Part of a small language model's weights.
Size: 3 heads of 64 (1 for keys and values), MLP 512 SwiGLU, vocabulary 2048.
Architecture: RMSNorm before each block, rotary positions.
Training: 314M tokens, 9568 steps.
MLP neurons of a small language model. Each row is named by its layer, matrix (down: output weights) and neuron, and shows model dimensions 32-159. Each number is 500 + 25 x the weight over its row's rms, rounded and kept within 0 to 999. Numbers have three digits each. A neuron's up and down rows have the sign that makes its largest values positive.
A block is one neuron, or neurons of one layer that tend to fire together. After each block is what it responds to, as a language model described it from the Wikipedia text at the highest values.

L7.down141:539522493439480528498494538533472526484538479485521535483521503517475550480450484463524469511479495493578501518498466485502491544529496478499508546518505503516530471528532479519500507496517477522475519561560484478493493514480484480478479478471488465518499481503486499489521466534532539532499505464497499493489481505493513444456448517465478482500463549524500541485512511512489502551479
L7.down184:495511503466502455523549495443534501505544530516488506480489499509504471485530491502521509532510509520524488501463484495472524518517488500495518480506471496513496456508519503509476519527467528477488445517520546495496501505503494463491552471501465540538476490527502509519489477505488541526481497514531528525480513509484498440488499496501517518516520508547513485525474559535473540519488
L7.down332:503513526490513471515523497479502495484479498487515479511519512491499483484541513498490494508531464493437449509490467473510511504442459454521530509452476514520497487472490507527492513481499541476480454525504534517494504497537534481497512507489538492490465522494485506470457523455433523465454503495468518497503503501477485500543533524486490507508479498521509453530512472528465489494480
L7.down486:484557521535468502520499467493501552454503469537547509530471487533512505511503482468497527489486522499466527495519523515512496476479530485494515476460534506433499493522547494492489522497493491500469508522548526533488496448485504502491505463493467541485492505510488503498517472503505499480482533485508525521516544502449493543547515516449521488503502470522516446512493469513481531491497
Responds to: Fires on the token that finishes an adverb or verb just after a subject and before the main action, e.g. usually, favorably, begins, launched, never.

L4.down353:495508499492490492493474500548483511556544490490486459509524503497512495549489484533485480450519502516530521520482495486543489550551456507456486512516482528534527475535531558479506467499513535456530502505487515524485485505524483516519489494505480447482465525503520515538504525537500495500517509496508507496495484489488456480487560499492518510469475494494466510471515539487488479476502
Responds to: Inner word pieces such as er in German, Soccer, energy and superlative -est in highest or biggest, plus line breaks ending table-separator rows or list lines, and quantifiers like many or some.

L8.down228:514471473481496533491520467525500484491511531533529492505493493487482525497503499515495517448503482467472542533465461513498460559481496526516526538499501488490453519461480531464502503527498528457512516453506514498490518502489515551493496469523544513494559503511501495511439477461474470483507499489457463486510495502506526466496481497492494500539547469533519492479516480543479509463482
L8.down254:526521490517503451481447470453491492526483493546528477496509501551516503496485457496501515543460463487475496532455482477508478549517507547507494529483460512503475544489485520488464557492506508488490543498472526496500515460488558530480519529468457528510490462502532482504482530485516548499517535518524490484477507538526511484515549528479458493518482515499531505508505538510550507494465
L8.down398:465512479508519479478540526513483484536453515562533503509496495534466509462494472481509488518466523559478445516460472480478505453486497492533502486479494557549485542495489492527489532514482462479489534489525479528494497528538477499455498500533470509534491522484469463489453520499513511508522495501472493538503519474463507475524491480528484516516500501510470489503523500461516512480466
L8.down470:541514473562538513532434521558529517522511486508533507491452566496518492493488526508558540476508506481533506505457490487528485459482520518474494518471495501510481504467507527501537502512512527508480515522488470496459526515523483501482488496492476504568515493485488487506497493511492477500475524526504534533497469505444499466482518476499479488510492491492466497484469495498486531509549
Responds to: Opening or middle pieces of words split into several tokens, mostly proper names (Gra in Graham, Gla in Glasgow, Ra in Ranji), plus the minute mark in coordinates.

L4.down348:516507487454517469529500490524477463532536457536511532515480522540516446467496511481505484511509462493515505495485503536523510516464526516514455460452495497503478495485482533504463500502493512524525499437493478477516474482507516527469529483498544508502509483487511493504493521466539477489524483496551533505466468524489496499502445495455503480469518466512478493484514489489484515516531
Responds to: Short word-internal pieces, usually a vowel or vowel-led syllable, right after a word's first letters, such as S-o-viet, B-ra-id, Pro-gra-mme, portf-ol-ios.

L8.down114:519498489505489496564440454473536486515533490511508498491501483435507494482484487458533481535479508509543543460507477486506480500527502469476517451528484474469531464476454492470518487504492534496456485525518508465500500514496515496531506458496500474482496501508518498474531518568540502508519482495493463514498470484479506476502486520521501514538489517504496522517473472529475492509481
L8.down140:514476501475516495568497473482518474491504495506496498468522528503477540491464510526499468481480492504502516498498479469453494496558520472498528498502495537521528486468463509494536504496508534516495454506499511472496533506490533525475528512506501506495470509473487479491487504554516522510521532520495529487517531534475493527503461532507463465552459490489473566491515471471507477515543
L8.down183:499471461470527540562539462528532519457517462499500509513515499491519500486525552510517481499475488489563526526511493485460490494518479474509512520500499484467540502504495464466525495514533514501510520481474489480524512474491477518452549537500521482511493502512482449515503539523528485486499482487525511527504500502454545477485500479509519520455527490506535471521494490479511473475503
L8.down335:498533509506519508512492452513534458458546485455518520487471489491536471529485520528472494532497493525523508541510456443480514472524454473508465444487478533491493537529491469483476558515517492509528465429496501481503472482508454523507510473463508465487484495510511492506529519544507548521493480469501495494475499508501487482485459475471479487544528499527538514463497529521469493480485
Responds to: Function words and word fragments inside titles and proper names, such as the in Change the World, of in Gate of Freedom, and al in El Camino Real.

L8.down49:523499470506493498514461498509530508503504545510496478539529531497517487507471524491516460466499518481548495489502518519510538457500511432511466539536448510488449494518504486479455531528520513501470504511510465542544513496532491529536508489481519471501479542538460503521516498514501508484524473507480555499474462508496499479500477512485538487491492527422501511512530541513496492514484
L8.down180:500468494549505469508541503498520494487491486502502493548480496577488517533473545487481523488460468496480469487509539517478481521496493475532502460492487499529532476447507458486473511486499519512510510505519509479538488463465492498500483506492484540521506508476478535496472532513508503500488526544501481530553470440486483502492509494474518527493497531513521491510516504485517474496539
L8.down204:471483520490483510495537507513506506488441491517489505521444493470459466501473536500464469491506430500455559494555497519440533570476488497487466502528535489488521504500499519458490486536512529547495494493525522533472523490504516499553454470521523506513498499543480526508520485489543495481523459503504467494488494503473504469474468505507519527532535537514504500492523521504524520481473
L8.down509:460558505513495469515511518516510482457507513506494554544498518531499503484496525513515484489529517505487513521504482500495462495534495510486496501523457523495528463536500518545525527505518457541510548488545506507457513502544508472503497527478519515519472505473508504486496461558472502474476443508487505531471482497548513504541478486514472500522515528468508475505522478469479477517501
Responds to: Quantity words that open a noun phrase, chiefly "some", including split forms like S-ome, plus "many", "other", "no", "any", "several".

L8.down22:529491507491472517489493495481508534504478462477485491494457495451486515536497483514500494505500498466446484510533511529518539517504477489512502467519539488497484517514483519535462489438524487497525526519486550503514511499513478515559501541473573526484521519529539512530560512464518527477461513484546500489522454481467511518458490511445495524516503473515507481539541516485465514465466
L8.down104:469493488492483547474547526491482475453491497513485472481474489502485503474488490458526514533484512469523524485468481529486483524529511471485500481512538489496476461507487487516498505495485509509445509484469517513496492510473516480531519464464528509500441494468509516489469525448466474448497465489561445508550520460509501486504522518510474512490494481503495461491484542463490523525488
L8.down293:518442512507465504437502469501512534519513482486490535491500474500523526499497503484554498520535515504537514509482505488498566495488482380527494513488516510506514530466488503537515477492481517478511495522527469489532467468491513509469501457516475482517493497512506461500521493523487499503492498508514485550487491454527529494510493477480519515468492491491509475526521499449488496520489
L8.down432:507477470473449470478501512488502512474463498490546495479510507483518421483493524500514501484496516517569466493523495488527505515483498458492463511513519505520510491558476480471503507498509524488507491542522550441533449498450506482541517542486495435504531482509535497505484471453519487509508519521514481518515459508500516518537488510507520506519493510516451494535526459516499513527504
Responds to: Final word-piece of a person's first name, just before the surname, mostly in lists, tables and sports results, e.g. Cle-ment, Jeffre-y, Bru-ce.

L4.down88:511525487523490473481489486464497452504530491506532487524488493510520499532529459536537497464476517534531492513492488460573479534507527482488494486530477531502451470486474486537498528520511506509509525499457489544455537495508534513520489549501517512474485534510508511531569458479478484480516494538523486499570525499506485461513520470527523478519491489515511498498520496484502484528509
Responds to: The word Time as a column header in sports schedule and race-result tables, plus weaker hits on time words (days, years, weekday) and suffixes (-s, -ing, -ed).

L8.down167:457501471549540583523518509520500499521467509508551512513529519498505505516482535521504483487487452489532492557537530494479510553528516529496480489496512482530533535528496540519471503537469530486475494548505482477487529510497520502512532519495492478482493484507494481504515490509474480453494464476500482517466504490478511491504473450500442510519514501469485499476493490487487469510477
L8.down206:439471488508492541423486506534527474485526480499440522549471483491490471495504491495536513530430507451516485513506511486494454525478486484521471482536495446519472490497475505447498496506566498477497472479535470522489470466496511511506508489497481510483499532485463515501482497470514484504474548492463525502447531494497518514532453507544488509477504459474509512498491480484482486520484
L8.down306:469505539474480519468532494524518461474467521525495534455483527505544508449538467544527445476528490496547517504483509511479492483530524496499492505549497471486490494473463526520483519528475493566516484547466522474525523476502486525542489434499486492473499530499461525507491486527471520495507470456538490493503528491500502502506508534515495531520543491498496478456530475497540524486509
L8.down494:468464482529532485505504508493461518505522500543545476463506481559459480524512488458488490514467524538473511511507492484549518526471509539469484463536472487483455468517437505478516467516520537500493483495507542520498530512498537493519489524529481563479527490517541484522519531480517514463514525482492489502503525470470489510477513484504480494515483473538512484466494521516498453504516
Responds to: Time-unit and measure words right after a number, such as three months, five days, 214 km, or month names in dates like 23 May.

L7.down61:480553484499491511472525486482541487509489503507486527472488504550449489488449493509549508505501489478454483496521491511565481525454553522479534491496511524502497572540442452533502464500478526525486522499481507482480497469460466493487499502505523524494462493510462466499521471482477483539480528471499522468494518522492483517463476509499488489495507495488482553528492494494474472501475
L7.down279:473514531548462520503500490484470492465523517488475511472481504510504469498556537455496498524491525434486500488534440541477503494537517484535502458490533484491544520468491475477544535473518498475524510488541493467558489502488510510480492538520458505493482506527535455535491522481475493511468497499518541500517499489494485485520469512484492540464513532499488529534549505502478530453510
L7.down440:545485427482473522496529464491518509517517541471512523526513487458498536451471498442481468530514520499492534503523479506484493505514511514554470465507503516510534499501482513463481509478555493484458530521480463467490500532474484526470489496461510504511480502492524513532447482489558536470499483474483469518484511506520489540518525476503490534491522500538496510507484508479514460512503
L7.down489:463453505446531513541510500459499480450510483492526523517477484511504514542500506521489513518490536506534495476526471525470478513506499514513468512499486479499515530452491496459479526437499478491531523510505559510519473444507494571489495481482516469490504506531529468500431496487471453454480494511493471492495522511495506526534422483497538532543489480522489490478506471505450487524509
Responds to: Fires on "of" right after quantifiers like "some", "one", "the tenth" (some of the, one of which), and weakly on mid-word fragments.

L4.down59:523501528478466499507532528473496484505462481527529472466517517501521509497496509525516474486518509490552492563520495528512515504463537485505537497512512481491478544524504475499497514507497493483507517498502539452476490508544501517508511471509483492492520531529492517469471458520471514439509525510534483502505483475509453515521501436555489483509541469492549486511460509482500483479514
Responds to: Mainly "and", sometimes "but", "so" or "which", joining a new clause or predicate after a comma or complete clause in narrative prose, e.g. "left the club, and McAllister".

L7.down7:492492491490464476515494518484477496512535473507510465511524500508497497524532438520478484502490447509559487494478533493503514470471501484492462490507523540487484469487473487542510535460509470493498463471538520516486523485533460472515506506518500464502502482515500460511502531495450485503500451510516489477544519483512443514494488467501471458467496524515508501536514535494521474521503
L7.down43:496490497498493490462519498504499511482490478515522488483506486464496516484496492528486499514507492519468478520507499493511543480537441481507537526514513486509527489521483518459459499493522527549498507529497538447540500494472485491480533508495500488488501448540504512455521492489506475494537481476509486488497521454479546523475504508530472442499525543499500512524569528501525542506490
L7.down105:520484516517508441533468505492486482505479493509531475502494487507522449480524477494486470495457470539456493463513549482481494495470550503528468510466504497525488455487473505533509489518452519544515477566534478476476513492515529482500520456541498491543492466470501492528476495491463493481488492522493498477484526531529508475513515522540488487493435526508514463470546517500501520513541
L7.down295:545463479473487528483502491515498510498498516440491443538483467531473542470515462449513461499491502505512503536501501502470560510495509481500499469488525467493511485495491480515492517483514511482499528493513489453505496463524510495506462485492471513488457488504467483487501500558451500540481465505536537506523477478508503500558495525465482482488505516510522498510465512511493518524539
Responds to: Final subword pieces completing proper names, mostly surnames in lists and tables, such as Clem-son, Roone-y, Travi-s, and places like Huy-ton.

L8.down87:513509465519496500468508472508480509474458518548506499510457499558499443426542506475471492509452467509490527496491494474529538521556486508504476543475504504482491490469539521482514506483468507498528458531443503481519495525476518467506511479540506498515489502458526513484493502485508530505516550511499471491472520499522481537477557500537491519521503504505482527504479514466457476504500
L8.down169:526484458463485504495516509440506516543486524493469536528508488483495522497481521476515480479513511541477466485474496512504506515471469431527511482504475522533497492538519524556486530507438486505494521506504473525504462473510522501486462479473480474491531474490474524510457504544501514535515491502482492530493464556503503525515520523498513494526543501486467496459478491496488468547499
L8.down329:464553480472521496465503500481497484526538509506472481482498440480503530528491495513492516532501508474463474510487478516525476509494453543485476499549515529537524502488500537554531483512486445520521484516492525462485456519508509517512513504496530494482507471490546531503505477525491491525494487492512450501468542537558508476513479522489496509519509489493473533495440489479481509480555
L8.down374:536490542480488510454487508463507483473495508470475505525483503476513516512512509507531487530451502520488479496511468530483459489485464446510524504503472462488504454462472530508470498498494466489507497485509521521466519450469485512494454486484552489516460500457496491492495528510514479495532446529516511519484470476467535515426526532530496516472471533566504499528505458514491535474469
Responds to: Line breaks ending a Markdown table row after the closing pipe, such as in election results, track lists and census rows; also the f in a "Ref." header cell.

L8.down102:540514479546536509444487552502477528501484481473484482499492500517547505482472558481527483463495502469593528536488465508451485490516520477542477462489482517486537493527490485511470506491523474491490498472545478460505449518471432498487512511479544516491515510457519488508526506521498524501513454469520511511463475513489500469535481512509488532500486508482524496535523491493548476490531
L8.down111:540519470518538523463520492531488486483488482515454500529472475525501507539530535462520538498494497510519498482512518516490538428502497454477475478521497490539481480479491533502484521481509499554509478459523496531489489485512479474495506476523535505521457530534514501487487484485502478476480547547520518512488499487500562481492488450526528498491474468516519491501493531530473506546560
L8.down362:517527525517517465537469469445520461517527469518497501486507512457476509544471540493486485521508504473607482497537496503495539514493513419491517467479491549549541441468474482476454501477512518529493478489499499511493515483502477514531518538523491517491509541477483485497530523512491455487513452515507514447517504514491496475538448491503465494476495501473479516523484494498500520485496
L8.down510:460501444493455468493487508487495505491474516521538501470446507487487500480525510536507518494506496520567513523510530547520563514515478433495492478476481485452503477532515484527541531488513489499539559537519520525485522481534510447498526492501421526529487502502493524543488517452478518506528480524513491486528505521497459497483486484505523493498451522472520476459513466489486504490471
Responds to: The word "and" (sometimes "or", "but") joining final list items or verb phrases, e.g. "language, music, and culture", "opens a casino and starts".

L7.down219:458474530486486462524539509509491553486497533519521502506464529452485492496474483541487517493524456502509520523482517510485487489538483558495503481484477499501503483500556493464502529471496521540472509477483523496540497463495495483522472501508476550521476578537487486516500494478574501478486533464474532486479518474514530479493531488518511504567521500509511495471497494488498532497523
L7.down268:480516444479539477499515504495524493531526508469502515501522471475475491496504508489545491496472516525534457495489533489490468484511511448484500479491480472465505454510527497551522481465466470477549451484489531487480528505505506460521511511514474484533532445490506507520478503496482556485513546531498494506497498461539528516520532441454492501494531505500507521484511482511549526497553
L7.down361:485527492512433522492486504476485537486515542491529520538511454516502527498526508502507508478534510467674537541490482484493528500486509446518486501515484515502518481512497502480481513495535504488470527497485511512475528449528455508519473469491529490514504498519520500481487481488517526469511515492484481495520483501506536516500484485479533510497521487525479510505525473492493503515486
L7.down437:475452511473507505448538469475497509509500520532528481466505473489482508507511473514532488492482501484515502490494465475557501505530534500518519428498523492525514506453439502522522514490506528510524536448495517478461483479530523492494464497509514485476466533492513473490489476471523540540444521482489499475490477507479515521504539495458499481515505533505500493488496473503501477549505
Responds to: Final word piece that completes a split-up adjective or participle, often before a noun or -ly, as in str-ong, contigu-ous, attract-ive, affec-ted.

L4.down480:423522517490530445437515535484488498489479526494505464465503459493490448503517509464506499445567534495540483498511497516472481471505501525500505508521493485525506489456529468510521522507491506455509478519507523443509527488506500448523489497514485521515498493498504493503496524536470494527485503439494525506464505477465477527479482546486498487506509505508561489554532457523488519483468
Responds to: Final word pieces that complete an adjective or participle placed before a noun, e.g. maxim|um, unexpect|ed, large|st, tradition|al.

L7.down135:509520469486473514506521470542472517519457492518441480494490506521498513449472498514470504515552522510534488540537530511541462479510550540519510491500485535508522532495519505470498473459509515533496534475478502502500469503519501498520504502494508501494478460490487529554482480519484547522490506563470517522473474486484491533489538504553529525528509524457515576509483483492491517457490
L7.down315:504476528522515493548507495527482535516473530508490499438519455496475468522498532503576477492517504481565504497491485509479466492514510476508483490482500491526515487484449486518502522527494488499521501483526498512489510479482497456486469517507493516488488505512497490516501431508479522463512466529496458477502500517510525445513488477492487501475491431533525497482505484513528506508482
L7.down364:509535470536506457468499553542483478450502477519551515503477494501492510489489484506482533489521478504566475490495489526553490495542508452505523494484485503496493477501500496509521529502496518491481465507482466497491488482538533485484471525547440481511466508526525524478521519532516474517485495507511524499462477477544484480502535501497473484463495479514508495537485485478521503495471
L7.down428:463497506513534507470521520499481485485444508554490525508508503477491485540464522482521483478520525483571478499489474498473505515546492424499464455570476445498473522505493490547479478514489502513536499448508500510468490529506500506471525450517506517505456485515485525482529525525470459475537492503509483487489495509509520497486509536523521506533519458472509487501471482511536455488505
Responds to: The conjunctions and or or joining two nouns or phrases in a pair or list, as in village and civil parish, pseudonym or stagename.

L7.down30:463503511470502534510494511493503468491503487478513464536534525541476478502557489488493560471472534520497487490502507458485573491472496510495461516518485475464481526511514513495548491462497481503507525502511468500519496487559573536521512498495496470504509505502551509520500517471459514488493516522499478507528544502474483480482521489504478490473491498486474543480478464479491541487536
L7.down197:472499497488523481538512523475520508568471434512492502495490486487507509539477482497501547487497517501509499491504507486508496501479549549486492466496508518473527460497533522485516491494523510476501515481514507480513492500528512472485501522483454508463522473549508509500554508456540479501546498542504553501499517511471535528458499471493463478431470447493495526502487498495513505540499
L7.down215:508500473463466529503487512502541517516493527535491476500495489471459497510523511540496496516498496523536443535546513498477527521474520463497494489526492482483469483520485508514504488494482495540543503519512521488526484482510487459505510516492532461486486516508505516540476522511520473483489535470518438499462445494506550518486518508505448465478477480498530529539508486526483502506471
L7.down458:483521473448480484485511527496493534509529465497491527460478502491465460510471494512526507468500496500539521501508468497490512485542502470517538529462482508499513505515462509464479452557529502519489481540491548540504531494499456495475492482531481493497509521526500513501500459496494524524453539512469487512498491488480516478500499523540482451492508520472508509504519474509489464492547
Responds to: Unit tokens or their final word pieces right after a number, such as m, c|m, met|ers, ft, km^{2}, °; weaker on plural-ending pieces (day|s, centur|ies).

L8.down99:561480548483460478480477491484541490506489505500510496469522477484543525530470542520521494468477471490481475510503480482488452524518491486514466492465471491491514486496480503522473505520495508462498490475508538480527502518522501476536514506507471500484498515482496503519491474516478485434474559470508423519522486486474495508495483506510467498515486505532463538453473465491551504482468
L8.down184:526487508477534532489495483521505524508490491532494474480483510536527523513530493491484518475545489556438496483488505521455488509476508509531494480479482482501482471529475524519522545526491535532513474541514522517502473484438522489477474460489535490520492514514486497439491491515492492478479493510505512545514543504480510492469508469482490522472505541518467508502462491476500547518489
L8.down225:504458485492471519482511484521489514458504482471470510494547477474464531492474551471549482484520519479514525476521463492468513523508465552517518508471533484485520534491503459499542468533502485509463489499501468454551488505497484528488487511471506508463514445493506476513516500443491482530465440503522476497498502509526496504477474492533468479453453490510499494459503502492488511477502
L8.down452:512470488521474477558488436499470512485523516517490492462492482515469512484520495485524473532500566499502505468496535499520475536571508468462534474472450494535503475466465477472466502511505483470505503482483505498519550516515533472525541494547516470488499508471503543488457518564493533491473484477508517492498486552480432503512507497480524512478480489469479479486504484472520531484490
Responds to: Adverb or first word piece right after a verb such as was, is or are, e.g. quite, well received, most, only, ult(imately), po(sitive).

L4.down212:488494466549530502465500485492501515513533493529487494480495507525555529511538514479498508503505510536479509506504534523527524435496464499507482515516508473494473502480483549494478462507498472522475511451525510489469508498517473491577537505467484495498519546518469500507493507459452521483485510514557505513519494472523485465535497511520499487473500501480534434529496483502493504493504
Responds to: Single-letter word pieces inside a split word (res-o-unding, profes-s-or, Ass-o-ciate), plus degree words after the/was, like "the most", "was so(on)".

L8.down26:509529504521511510491509513498480479501458492462522497557510513514515464480478516432467466520501504490560522465514493475496522490523495508498485508497486540517511484473497502485465499513489476492471535487504524489512457483453549494458493515491495474505458533469483487505492519518504513558546507505455502459544492522492477514518514508472489522479496495465481532485523502520474494476472
L8.down78:473498535519491481498493510530488484458514463477522537483495536513523481496476550509497480521450490528475535496473516472505511497519461519477508483479527529508497515483522497499497498461483475516546535545479458554507450512500495475505566426481501470547457466512463450483471494493488516502445513486539485522486508512467499482467469532530501501515523523487502502527488485531464466496495
L8.down80:493493500493517506495515552522542496496503515498485494449507485485515496536562517441455554474497470546478477550490469513499483521537547504521477472481492473470500482519472464492582510490519517518531490488473504469484514485470525493504498465490536538500485505475533510516489481516480553527522517526503480495506463476471533486475492473540500528486481495431513487441522468485478502463472
L8.down160:475479494505490458526530499475502507470484474496483505470537469539496509480490492492513516517541461544473501493510493510471454506522468510511514498488511520520565524521516513528514518532506480476466513464492454509515482502479508506488492456529468446519515489480443493544548480471472538538490504529512496517498527488504520484477513519493459510505511471492465530519493456507537519508528
Responds to: First word-piece fragments at a word's start, such as g, pa, p in g-lass, pa-inted, ca-pable, plus & and and linking paired names.

L7.down238:475514478495510504481502504502465525498476513457519490495512480517508480488487477524507504502525516509581529495489513515483542546448536411502516514492517481521522531496492438502464487484525471531466535496503496466474506526519505519506508517505502496520526467505474514472492508488495531458466498504500493510508471505500522494482548518506502512461499455472488483508505509416517500466509
L7.down311:494484488516508517491479480473467458506486512471504535505524554484496498533451569480527508468519475483538491462490500498518493496503497400481502519492502509549527510523477525524506484497532474465486480515499493504537507531507464545495491497491478500488494501491534473491452507542494489458512485478479484514480473483489521515464474504549481460527461486519494453456508487474519479496460
L7.down429:544522527469511493522508471490521496495517546500488507506524487473483498492522467500457495516562525544622518506515502498475500515479493495493479502480527471459494525481492478534521485479470490512513495505534540472488499492475473510542488490536492480489524487528543541492514506518486508442483504475528528502478495510532494534535487463495514515498520489486486516547500457525498489491554
L7.down499:483497496498473508486486455530495511540526509494468482508488530481464498463515434488547488506429542490507473461525495515523501493523539466498474505517492490484497503494483481491501500503470469495541578479502497472500490501528498489522493528507512471520483513503485485503513467464496518478517490514456506514533505507502526504502532521519457513499493548538465492513493438455485494515509
Responds to: Words and commas that open a new clause, such as where or which after a comma, that, though, and commas after However or In March 1996; also a capital M starting a name (Mercedes).